python train.py --n_layer=14 --d_model=384 --n_head=3 --n_kv_head=3 --head_dim=128 --d_mlp=1536 --vocab_size=32000 --activation="gelu" --norm="layernorm" --norm_place="pre" --norm_eps=1e-05 --positions="alibi" --qk_norm=false --attn_scale=0.0884 --bias="all" --tie_embeddings=true --parallel_block=false --init="normal" --init_std_qkv=0.0275 --init_std_o=0.00519 --init_std_up=0.0275 --init_std_down=0.00519 --optimizer="muon" --lr=0.00714 --lr_mult_o=2.0 --lr_mult_up=1.18 --beta1=0.95 --lr_head=0.00441 --grad_clip=1.0 --warmup_steps=200 --schedule="wsd" --decay_fraction=1.0 --decay_shape="linear" --final_lr_fraction=0.05 --batch_tokens=[65536, 131072, 196608] --seq_len=256 --doc_mask=true --train_tokens=1060000000 --steps=8846 --dataset="wikipedia_en"
MLP neurons of a small language model. Each row is named by its layer, matrix (up: input weights; down: output weights) and neuron, and shows model dimensions 128-223. Each number is 128 + 24 x the weight over its row's rms, rounded and kept within 0 to 255.
A block is one neuron, or neurons of one layer that tend to fire together. After each block is what it responds to, as a language model described it from the Wikipedia text at the highest values.

L11.up380 [ 93 112 136 112 198 119 148 118 119 134  96 126 133 132 137 100  86 156 125 111 116 177 117 140 135 156 122 125 114 154 140 142 138 103 156 101 119 136 142 138 138 132 138 133 120 117 141  96 149 122 104 128 144 116 120 157 170  93 152 124 119 200 156 105 112  86 161 155 153 166 117 132 121 114 150 114 185 124 121 113 137 108 115 145 122 114 136 128 107 132 153 156 131 154 102 119]
L11.down380 [150 156 114 108  93 127 125 132 105  78 143 145 138 117 113 123 130 155 140 147 150 120  94 140 147 112 104 100 150 133 147 162 128 113 120 116  78 167 141 157 102 116  85 138 106 162 119 171 142 116  85 108 125 142 127 121 115 130 133 109 185 169 141  96 134 116  93 122 151  90 122 112 120 108 171 102  74 128 131 164 157 146 118 145 145 136 163 125  83 136 103 136 191 133 114 120]
Number-anticipating tokens. Tokens right before an expected number: table cell separators before figures, "age of", month names before the day, and "No." before a ranking.

L9.up325 [125 109 124 115 172 135 126 161 156 133 153 130 165  80 162 143 153 142 135 143  93 114 124  95 117 135 185 149 113 118 158 115 165 112 177 132 101 155 148  85 187 132  92 121 116 106 163 154 153  96  82 118 129 186 144 150  87 137 150  80 160 109 128  93 128 106  99 119 141 127 145 119 142 189  86 110 100 133 106 144 116 138 118 122 130 168 129 118 128 139 120 187 119 131  87 113]
L9.down325 [144 116 153 119 155 184 150 149 137 128 115  99 143 147 133 132 116 119 138 111 113 134  70 133 119 106 104 107 117  97  96 125  83 163 104 155 128  95 132 146 130 119 128 124  98  85 112 113 133 143  97  64 134 156 113  94 152 157 133 105 148  96 104 132 154 139 154  90  94 111  95 146 138 108  98 117 131 144 116 124 164 136 168 179 133 115 159 110 135  92 157 136 126 138 149 119]
L9.up628 [139 109 154  89 118 175 112 131  83 112 146  96 105 156 137 139 163 135 144 115 132 126 116 126 155  85 112 123 128 152 171 144 157 100 106  85 134 133 126 100 143 133 139 145 137 137 148 111  99 106 135 133 120 159 133 144  83 116 129 122 142 124 110  88  70 122 140 114 122 161 125 103 137 154  75 175 146 112  92 143  84 141 106 126 116 157 158  98 103 125 129 117 158 118 148 134]
L9.down628 [180 117 103 155 136 133  98 166 149 126 181 128 106  95 137 105 126 147 108 117 164 131 192 101 114 139 157  95 158  85 117 108 148 105 127 116 130 142 154 120 126 111 100 105 128 116  83 151 108 143 109 165  76 166 109 119 132 151 132 110 121 137  99  97 129 127 142 100 142 113 120 172 129 167 134  91 125 135 105 174 137 161  94 127 155 111 149 138 128 132  77 107  99  98 157  91]
L9.up1015 [114 161 151  74 141 154 130 118 106 138 140 132 152 126 139 138 167 137 123  95 106 128 152 136  98  97 152 106 129  99 151 119 148 190  92 138 130 143 100 139 146 123 136 150 153  96 131 110 124 137 155  66 152 102 122 135 150 124 107 131 109 119 143 120  92 138 120 108 157 102 115 135 110 162 111 123 111 147  97 119  83 141 149 179  95 184 105 165 157 111 186 130 183  71 125 109]
L9.down1015 [141 131 142 111 145 106 146 101 136 106 184 128 111 141 116 189 164 134 120 159 145 192 116 120 103 138 107 153 116  94 148 122 108 156 135  96 153 114 110 121 100 105 155 133 129 149  94 156 144 118 109 135 152 115 103  80 107 145  94 146 115 112  63 107 101  98 114 116 130 163 139 129 102 107 155 151 139 140 150 107 140 110 137 105 126 110 152 105 122 139 104  76 122 123 132 157]
L9.up1402 [ 84  98 139 109 135 135 104 156 141 135  93 143 172 117 122 114 139 149 111 110  90 166 132  78  95  62  67 162 111 128 131 114 132 111 118 135 105 109 142 152  70 107 115 113 136 141 102 125 147 125 138 127 118 122  99 163 161 149 123  66 101 134 125 120 177 142 105 106  93 126 153  85 147 138 167 144 119 171 105 115 122 150 140 153 113 159 109 129 163 168 135 106 152 100 122  90]
L9.down1402 [101 127 138 171 180 151 118 132 146 139 109 140  93 102 141 144 125 111 122 131 113 133  85 140 134 143 123 105  96 134 124 119 106 120 141 122 125 104 144  97 157 140 169 105 115 189 152  98  99 107 131 124 135 132 162 113 148 122 170 154 111 128 147 101  84 136 119 126 123 128 136 133  95 134 124 131 111 137 139 131 127 145 159  76 113 111 150 114 188 112 113 160  96 170 151 171]
High / rank adjectives. The word high and similar level or rank modifiers before a noun, as in high school, High Court, highest honors; also stray capital-P initials.

L5.up29 [ 99 112 104 149 145 108 135 138  96 118 101  91  92 152 123 134 100 163 100 104  98 140 114 143 157 110 124 138 127  87 118 134 141 148 131 109 152 148 136 141 142 140 115 130 155 123 150 136 167 136 151 101 133  94 113 142 133  90 163 110 112 137 101 119 124 108 125  87 102 133  88 112 150 126 114 101 110  97 141 129 104 133  92 147 130 176 113 115 147 123 131  97 135 138 139 124]
L5.down29 [100 112 152 147 110 122 138 103 167 133 158  88  88 128 122 132 102 125 117 189  90  84 116 130 140 104 173 135  83 118 167 108 120 117 124 158 110 124 110 155 129 117 132 144 161 126 149 134 150 133 104 137 132 114 162 108 128 113 156  98 206 129 131 139 162  94 130 167 109  91 137 119 126 143 153 119 142 150 114 186 150 104 140 101  95 150 130 138 114 119 143  90 102 124 140  96]
L5.up812 [122 114 131 126 143 167 150 138 141 136  94  96 137 111 124  81 172 156 114 149 121 186 119 111  94 103 131 131 131  99 100 118 111 118 161 114 136 126 105  97 110 137 102 135  89 117 125 128 124 115  93 120  82 116 183 136  93 144  96 134 104 129 140 106 157 178 142 150 139 159 133 189 191 129 115 133  88 135  84 150 105  82 128 154 136 184 118 107 118 156 148 118 152 102 137 137]
L5.down812 [145 127 151  93 140  89  91 127 142  98 101 124  98 110  91 159 106 103 164  89 166 120 105 159 152 121  83 152 149 110 123 112 165 146  97 120 131 138  97 116 161 134 119 131 109 135 144 145 115  97 110 156 105 120 108 150 178 140 142  82 117 141 101 138 132 105 159 146 121 168 108 162 136 133 103 114 108 106 110 152 114 117 143 117 153 124 122 119 112 138 117  94 161 126 174 102]
L5.up1140 [102 118 133 132 110 156  65 144 110  95 141 131 140 152 154 154 110 107  80  78 131 140 106 145 148 111 145 117 103  92 107 126 138 111 136 126 175 127 142 103 125 113 149 159 149 188 194 159 125 111 154 140 141 138 129 152 136 118 128 140 121 122 152 148 100  84 110 128 118 143 124 128 116 156 146 164 103 127 149 125 139 131 105 125 124 169 169 141 123  97 101 190 124 158 106 140]
L5.down1140 [166 107  96 154 106 120  98  79 123 157 175 115  58 119 144 100 107 107 100 152 118 115  94 116 108 159 148 114 149 105 111 151 133  90 109 122 125 100 129 101 135 120  80 148 131 121 121 128 125 130 138 136 131 130 107 165 108  95 155 150 123 168 120 131 136 124 100 133 162 110 140 146 105 119 169 107 145 125 134 152 122 127 100 162 106  84 114 127 111 120 105 105 118 109 104 153]
L5.up1396 [160 117 111 137 179 117 138 129 144  97 152 105  97 112 120 122 138 143 123 135 126 156  72 140 113  95 180 137  96 146 127  97 105 171 106  98 118 142 109 121 118 146 117 131 128  69 113 130 121 118 127 142 136 181 115 116 146 138 164 123 185 128 168 146 125 168 106 174 162 133 151 118 110 118 149 116 140 110 176  94 124 111 134 111 168 151 133 121 197  95 132 127 116 135 159 138]
L5.down1396 [110  95 152 138 121 126 144 159 127 145 102 138 167 102 171 121 132  62 110 136 113 103 122 126 158 162 157 130 134 139 173 102 156 121  88 150 108  70 149 146 154 119 125 100 122 123 119 122 102 129 156 110 146  98 118 106 165 156 135 170  89 130 130 141 157 122 128 161 123 105 145 101 163 138 156 152 142 133 124 122  74 146 140 118 126  95 159 109 118 118  91 132 114 115 104 199]
Abstract noun heads. Abstract nouns, or their suffixes (-ness, -ity, -ment), right after "the" and before "of", e.g. efficiency, courage, breeziness.

L5.up171 [124  87 174 133 135 144 143 137 116 103 113 146 123 147  98 133 139 141 117 144 136 113 127 106 131 128 121 167 130 151 109 144 136  90 166 120 129  63 116 132  74 115 155 119 131 168 146 170 128 107 135 136  61 134 156 115 117 128 161 153 140 156 136 143 127 137 131 164 132  71 175 172 123 119  97 124 133 117 113 108 142 131  97 120 165 100 155  86  94  97 155 155 147  98 118 176]
L5.down171 [128  99 150 109  94 120 149 158 115 124 109 140  90 163 101 140 136  96 143 109  92  93 142 169 137 101 137 143 118  85  90 132 104 162 140 148 129 173  99  96 128 132  81 118 138 143  98 116 153 128 119 133 122 121 146 134  81  90 154 117 140 109 120 154 108 139  88 104 149 150 122 130  99 129 148 141 105 124 140 147 150 149 147 116 117 147  76 132 119 109  84  95 109 149  96 164]
L5.up172 [139 127 166 129 134  95 119 122 148  99 120 158  82 157 112 133  98 135 138 122 132 124 162 167 115 166 129 127 120 130 126 182 145 123 157 110 162  79 126 145 148 172 113 147 155 150 149 181 147 135 163  92 115 174 154 102 108 126 142 142 119  86 121 118 145 130 107 152 141 131 132 143  94 129  94 111  90 141 137 148 105  81 123 110 151 118 124 117 144 164 103 121 140 128 126 123]
L5.down172 [140 128 167 125 117 105 147 110 143  92 118 113 136 149  72 131 102  94 148 143  95  96 136 118 120 151 107 193 128 189 112 137 155 148 106 136 143 144  85 146 186 149 137  93 174 151 127 130 130 123  98 127 124 136 158 112 106 105 134 120 139 155 115  96 126 140 109 123 152  84 123 122 144 112 114 164 142 107 140 107 156 106 112 115 142 112 128 154 146 163 143 111  94 172 108 146]
L5.up483 [135 161 105 124  80 114 121 115 131  84 160 111 147 123 125 155 168 150 125 104 145 154 150 138  92 120 125  91 148 129 130  81 142 104 138 131 120 150 143 152  72 115 144 151 121  99 201 142 148 124 146  88 154 114 119 161 164 111 133  90 148 146 107 125 100 108 135 125 121 137 113 147 114 127 163  93  99 150 111 100 107  98 128 108 140 151 123 106 125 106 192 138 157  93 133 153]
L5.down483 [163 104 177 153 145 118 125 113 119 158 126 126 136 134 109 138 158 144 105  92 131 158  92 133 139 149 120 103 114 141 126 128 156 136 133 133 130 127 120 122  86 132 137  89 107 128 190 116 166 133 105 143 102 104 153 128 130 125 134 154 105 167 125 125 171 122 187 143 136 174 161 121 113 102 138 108  86 157 151 123 141 112  97 142 144 129 118 130 106 106 161  98 114 201 127 104]
L5.up600 [106 117 129 137 124  98 106 153 138  89 165 134 102 130 108 149 162 138 112 127 101  81 156  73 119  86 148 155 147 143 120  94 130  86  91 115 109 134 113 153 122 128 130 124 151 132 143  85 179 133 126 160  74 181 174 106  82 150 142 135 152 181 132 174  91 158 134 154 128 126 120 153 126 109 131 101 109 125 124  96 158 120 136 132 160 129  80 134 115 122 150 164 118 132 146 132]
L5.down600 [138 135 143 127 131 138 130 141 146 138  99  77 138 107 125  88 117 136 151 136 103 127 120 149 133 136 132 130 153 141  98 181 149 131 120 124 153 136 167  97 100 134 137 120 140 109 133 153 145 148 106 126  94 105 171 104 155 108 165 112 178  95 150 104  89 129  69 131 146 133 120 124 117 124  90 116 106 145 145 146 153 138 154 124 110 148 124 166 137 131 144 121 195 174 122 154]
Structured-data field separators. Separators in infoboxes and tables that come right before a value, such as the colon after "FIPS code", table pipes, and the slash between coordinates.

L9.up80 [125 114 156 129  90  98 126 118 134  95 115 149 114  78 127 130  93  88 132 177 154  90 152 151 138 150 143 125  83 122 125  92 133 132 113 151 123 140 145 152 128 143  95 150 102 136 145 145 141 155 124 180 160 128 116 171 129 150 118 144 120  89 118 163 111 135 117 138 138 119  85 142 115 126 110 181 125 133  87 131 110 141 143 149 124 115 134 133 110 148 104 132 101 122 166 150]
L9.down80 [ 70 182 103 109 132 124 134 140 130 132 104 105 135 172 106  99 144  94 131 120 133 123 108 129 136 123 143 113 103 170  82 119 101 133 166 122 130 119 105 112 128 115 132 139  89 134 151  97 149 180 130 149 116 171 132 111 164 127 133  91  96 177 124  88 106  93 130 135 123 125 133 157 123 111 131 136 172  87  89 123 123 132 108 130 110 121 137 137 126  99 126 110  60 141 137 138]
L9.up195 [143 156  99 126 158 133  89 140 124  94 114  87 122 117 108  85 128 111 110 135 105 115 103 129 119 125 111 113 116 109 164 136 145 119 162 150 115 128 133 115 137 142 140 117 152 119 174 126 156 169 134 110 159 100  96 102 134 128 131 118 125 111 153 130 103 111 148 112 125 158 112 182 160 129 101 138 151 112 159 110 128  68 197 132 158 125  99 113 168 128 164 120 138 127 100 150]
L9.down195 [145 123  79 120 164  98  80 137 127 153 127 145  97 103  84 136 167  84 127 147 151 143 122 131 114 145 130 110 119 130 161 104 141 135  95 125  67 127 118 155  87  84 126 114 108 127 157 138 102 113  98 156  85 115 127 163 142 156 152  77 134 122 146 131 122  96 156 212 126 118 143 125 130 108 183 107 150 147  94  93 159 127 123 158 151 125 131 124 141 130 128 149  63 104 118 147]
L9.up513 [117 111 181 145 112 156 140 148 146 130 113  94 102 116 102 140  92 141 104 129 112 108 124 126 168 128 103 110 115 162  83 146  98 163 142 148 126 103 136 148 145 111 133 119 116 156 154 149 100 157 157 111 122 135 161 122 119 158 113 112 130 124 126 113  95 118 119 158 100 155 118  95 122 118 120 131 152 116 112 110 155 131 103 149 152 170 115 138 149 128 124 129 125  91 133 143]
L9.down513 [135 115  94 112 131 112  61 192 120 120 148 105 127 133 134 127 155 115 133 171 146  98 135 107 102 161 125 134 145  80 148 101  89 107 160 110 111 128 108 143 108 183 114 116  89 128 118 105 162 128 122 149 161 100 122 139  96 157 134 155 152 166 112 185 120 108 139 154 117 123 134 154 127 140 109 136 133 171 140 137 143 128 146 130 126 103 102 192 141 146 133 151  63 117 169 131]
L9.up1219 [140 128 161 116 140 148 147 129 123  92 132 152 153 117  83 101 140 136 115 139 135 112 100 158 137  83 152 118 128 101 125 157 144 139 141 139 132 127 103 101  93 126 168  96 147  55 134 101 130 144 124 131 135 156 124 142 118  86 102 141 107 145 123 117 145 161 141 134 138 135 103 104 132 143 148 148 130 166 138 120 121 162 110 106 153 106 116  96  96  90 147 138 117 161 125 117]
L9.down1219 [107 160 116  90 136 116  95 142 130 187 141 127 175 119 152 127 148  97  95 152 151 114 146  97 122 139 148 121 167 112 119 116  82 136 135 118  94 108 139 140 133 168  93 114 149  93 148 121  74 131  92 150 140 117 133 105 103 103 139 106 146 128 139 174 109 112 149 145 102 141 140 138 156 108 145 113 150 114 153 126 137 123  95 162 124 146 106 132 127 141 130 106  91 159 142 162]
Abstract head nouns. Abstract or general nouns heading a noun phrase, usually after the and before of, such as alignment, influence, presence, place, composition.

L11.up302 [128 110 138 134 133 135 133 164  82  94 123 113 117 150 121 134  96 146 173 101 129 111 112 110 145 130 148  86 153 129 150 134 124 110 148 151 103 146 158 107 124 109 133 137 118 131  94 155 128 114 113 119 172 144 134 166  99 134 144 139 182 135 182 156 154 122 141 150 148 140 145 133 168 130 106 193  89 102 137 117 183 117 136 152 121 136 114 134  97 154 127 143 121 152 106 149]
L11.down302 [166 113 110 140  89 105 133 151 135 138 164 124  85 132 148 125 133 104 116 166 104 178 164 136  91 148 108 118 149  81 123 102 133 124 131 109 124 149 155 103 191 138 118 138 112 114 108 160 144 141 140 140 118 151 163 126 154  89 131 112 122  97 152 130 130 126  93 136 166 110 104 116  99 132 154 119 125  84 167 110 142 127 132  76 149  88 119 130 114 114 173  85 163 153 132 131]
Relational nouns before "of". Nouns that take an "of" or "for" complement, right after "the", "a" or "is", such as part, son, birthplace, inspiration, brother.

L9.up25 [113 134 125 129 140 181 147 143 118 115 169 141 129 100 126 150 141 134  72 145 150 125 136 102  70 144 106 160 113 131 113 107  94 123 174  53 136 146 106 148 143 134 168 115 125  91 117 126 146 102 131 110 120 139 151 125 151 103 136 134 101 105 115 121 148 124 134 172 125 127 102 142 166 179 133 174 127 162 155 161 119 116  81 143  96  45 132  90 125 109 173 126 157 115 130 146]
L9.down25 [157 123 107 123 126 105 113 124 111 143 152 118 132 141  76 106 115 140  99 114  98 140 142 117 160 133 102  86 118 131 149  99 110 128 112 154 117 134 107 117 127 101 113 130 120 104 175 105 128 138 148 149  79 100 147 105  85 114 132 120 127 117 158 131 147  91 134 107 137 119 103 167 155 110  66 135 134 141 105 151 149 122  91 147 108 143 123 176 130  99 151 109 110 134 123 129]
L9.up157 [104 129 137  84 117 110 109 167  96 136 139 130 137 150 158 137 125 112  96 117 128 156 146 154 145 105 115 111 131 137 152 156 140 107 164 114  87 130  91 129 132  61 157 127 152 110 137 160 135 113 117 120 151 108 123 109 144 131 127 104 138 144 185 131  51 112 126 146 140 139 154  99 149 138 137 118  96 160 147 113 158  98  96 100 121 166 114 127 134 132 134 126 102 134 114 131]
L9.down157 [101 100 127  99 119 105 148 110  77 119 125 172 126 144 129  95 145 149 122 174 139 120 105 115  96 107 112 131 148 105  96 116 173 135 180 107 130 139 135 127 168 137 119 116 164 115 109 107 103 101 138 108 140 121 120 161 184 104 177 148 176 152 112 114 118 134 115  86 114  92 139 145  90 110 117 130 109 149 156 127 106 101  73 137 158 163 129 135 136 110 162 198 114 140 120 151]
L9.up238 [ 63 126 133 117 142 167 143 137 128 130 128 146  93 126 133 111 158 157  92  91 163 132 116 155 148 119  87 126 113 150 162  83 130 105 114 109 115 123 157 145 115 101 171 128 148 132 168 123 117  84 154 134 152 124  95 124  81 122 149 136 108 147 146 131 100 109 103 147 106 140 116 130 154 137 116 125 146 140  98 175 136 164  73  75 107 131 140 127 127 140 118 127 119 140 100 111]
L9.down238 [ 93 116 139 105 107 126 154 120 126 127  68  95 179 149 129 120 147  92 129 111 119 126 167 125 138 123 160 121 112  90 121 154 136 156  85 120 138 128 129 176 135 141 135 144  94  89 112 147 125 102 129 118 103 135 189 106 138 163 123 169 150 114 135  81 116 124  78 106 146 134 138 151 110 121 101 158 146 112 170 137 147  98 136 151 130 132  90 151 120 155 169 143 154 141 114 187]
L9.up370 [112 104 139  82 137 166 116 112 128 159 109  92 192 134 113 135 140 146  80 170 101 108 140 153 140  96 172 145 117 171 146 134 123  83 140 121  77 112 143 132 111 145 146 120 110 146 148 171 106 153 113  75 150 117  98 147 158 154  96 114 101 129 152 129 142 139 111 127  99 122 134 128 115 117 137  99 118 121 120 173 122 133 136  92 159  84 163 146 132 138 172 124 147  94 105 103]
L9.down370 [104 107 113 143 145 172 140 146 139 106 129  90 143 146 126 105 158 134 100 108 136 146 134 133 128 142 105 132 120 122 103 123 109 169 120 133 101 150  99 121 143 108 102 151  83 139 139 113  99 100 109 128  87 107 124 183 143 156 156  97 154  96 138  98 134 144 150 147 125 125 126 175 136 150 135 123 150 171 112 115 172 111 105 142 126 131 139 154 102 151 162 123  97 141 139 133]
Slot before numbers. Tokens just before an expected number, mainly table pipes preceding vote counts or stats, plus prose like aged, total of, Total:.

L5.up270 [149  91 141 130 147 182 126 100 134 108 121 143 149 152 153 125 130 131 138 158  76 150 114 113 101 119 142 172 113 152 169  93 121 146 159 140 120 122 132  99 140 128 102 153 134 116 115 119 156 152 139  89 164 129 132  93 113 148 158 112 164  91 163 121 122 113 134 103 111 112 136  97  74 164  72 141 147 134  95 180 148 151  99 160  82 145 159 121 127 137  72 115 126  97 111 121]
L5.down270 [ 94 157  76 138  69  86 129 116 112 132 117 161 104 169 138 166 122 130 130 122  92 121 131  84  96 151 109 117 156 109 114  89 142 130 119 102 107 150 149 151 115 104 136 161 158 109 125 126 126 136 156 158  95 130 173 137 125 115 129 115 121  96  82 157 135 108 123 113 134 140 150 119 128 105  79 164 144 119 143 112 159 138 150 118 127 171 182 128 119 104 120 122 119 116 145  90]
L5.up906 [ 82 116 121 155 162 139 102 149 134 136 141 146 118 118 137  85 143 130 144 123 135 124 140 101 151  95 136 103 110 107 123 163 113  95 154 112 138 157 145 130 100 122 116 142 125 136 128 129 166 114  92 108 151 124  96 122 136  77 122 134 128 148 107 143 115 142 146 107 144 110 137  97 147 141  74 118 154 134 133 115 139 152 133 129 117 198 125 125 105 140 150 136 128 129  86 143]
L5.down906 [107 159 124 129 117 121 144 143 143 159 103 114 124 161 139 173 135 104 104 115 145 149  93 129 128 109 119  94 119 160 150 102  98 143 126 152 103 117 147 108  92 114 130 147 128 157 181 129 165 105 132 120 104 112 129 125 118 153 140 150 172  94 128 124  68  90 150 137 110 109 116 124 103 121 162 148 127 138 154 138 132 132  77 177 132 111 100 167 153 107 144 121  89 116 154 107]
L5.up940 [107  80 138 164 163 160 131 128 107 108 149 157 136 178 152 169 134 124 158 118 138 128  90 132 127  84 143  96 116 101 104 110 142 102  91 137  81 162 103 110 140  93  98 142 109 139 133 163 169 155 121 112 139 140 121 119 124 114 152 128 156 105 128 135 101 122 151 156 109 112 121 115 124 123 114 140 137 106  74 110 126 149 150 130 118 186 122 121 134 166 152 108 113 121 134 154]
L5.down940 [141  92 113 136 135 127 152 148 127 117 197 182  89 117 101 135 144 114 131 144 145 120 152  70 151 132 124 107 163 149 176 146 115 115  90 126 118 113 140 129 156 127 122 101 104 109 139  91 110 125 124 122 165 152 128 117 168 145 107  99 102 139 114 139  99  92 133 120 137 121 131 166  91 131  88 105 139 176 103 141 120 113 160 149 119 146 133 102 131 104 129  81 162 122  89 154]
L5.up1496 [ 85 100 138 177 100 159 183 133  97 119 123 159 125 107 122 138 142 133 131 135 124 110  91 108 155 144 131 124 125 100 133 134 126 117 125 151  87 126 139 117 140  97 180 141 106 165  87 144  80 135 150 113 116 115 143  89 130 129 135 167 126 120 141  83 109 157  91 135 163 153 131 120 156 130 154 164  97 135 177 121 110 115 133 135 116 140 127 123 133 143 154 136 104 105 167 121]
L5.down1496 [141 137 137 148 156 139  91 138 144 169 138 140 149 100 104 119 125 129 151 138 155 178 148 122 134 105 132 158 137 145 122 130 149 125 115 129 120 126 120 117  98 149 129 110 117 135 104 155 109 131 151 132  94  98 168 102 109 118 133 115 179 108 145  96 148 139 133 126 151 127 152 163 150 143 144 112 113 113 154 112 145 148 126 112 144 126 120 136 107 132 123 115 134 156  99 145]
Height and rank adjectives. Adjectives of height, level or rank after "the", such as highest, lowest, higher, tenth, best, plus mid-word pieces like "y" in thymus or Phyllioidea.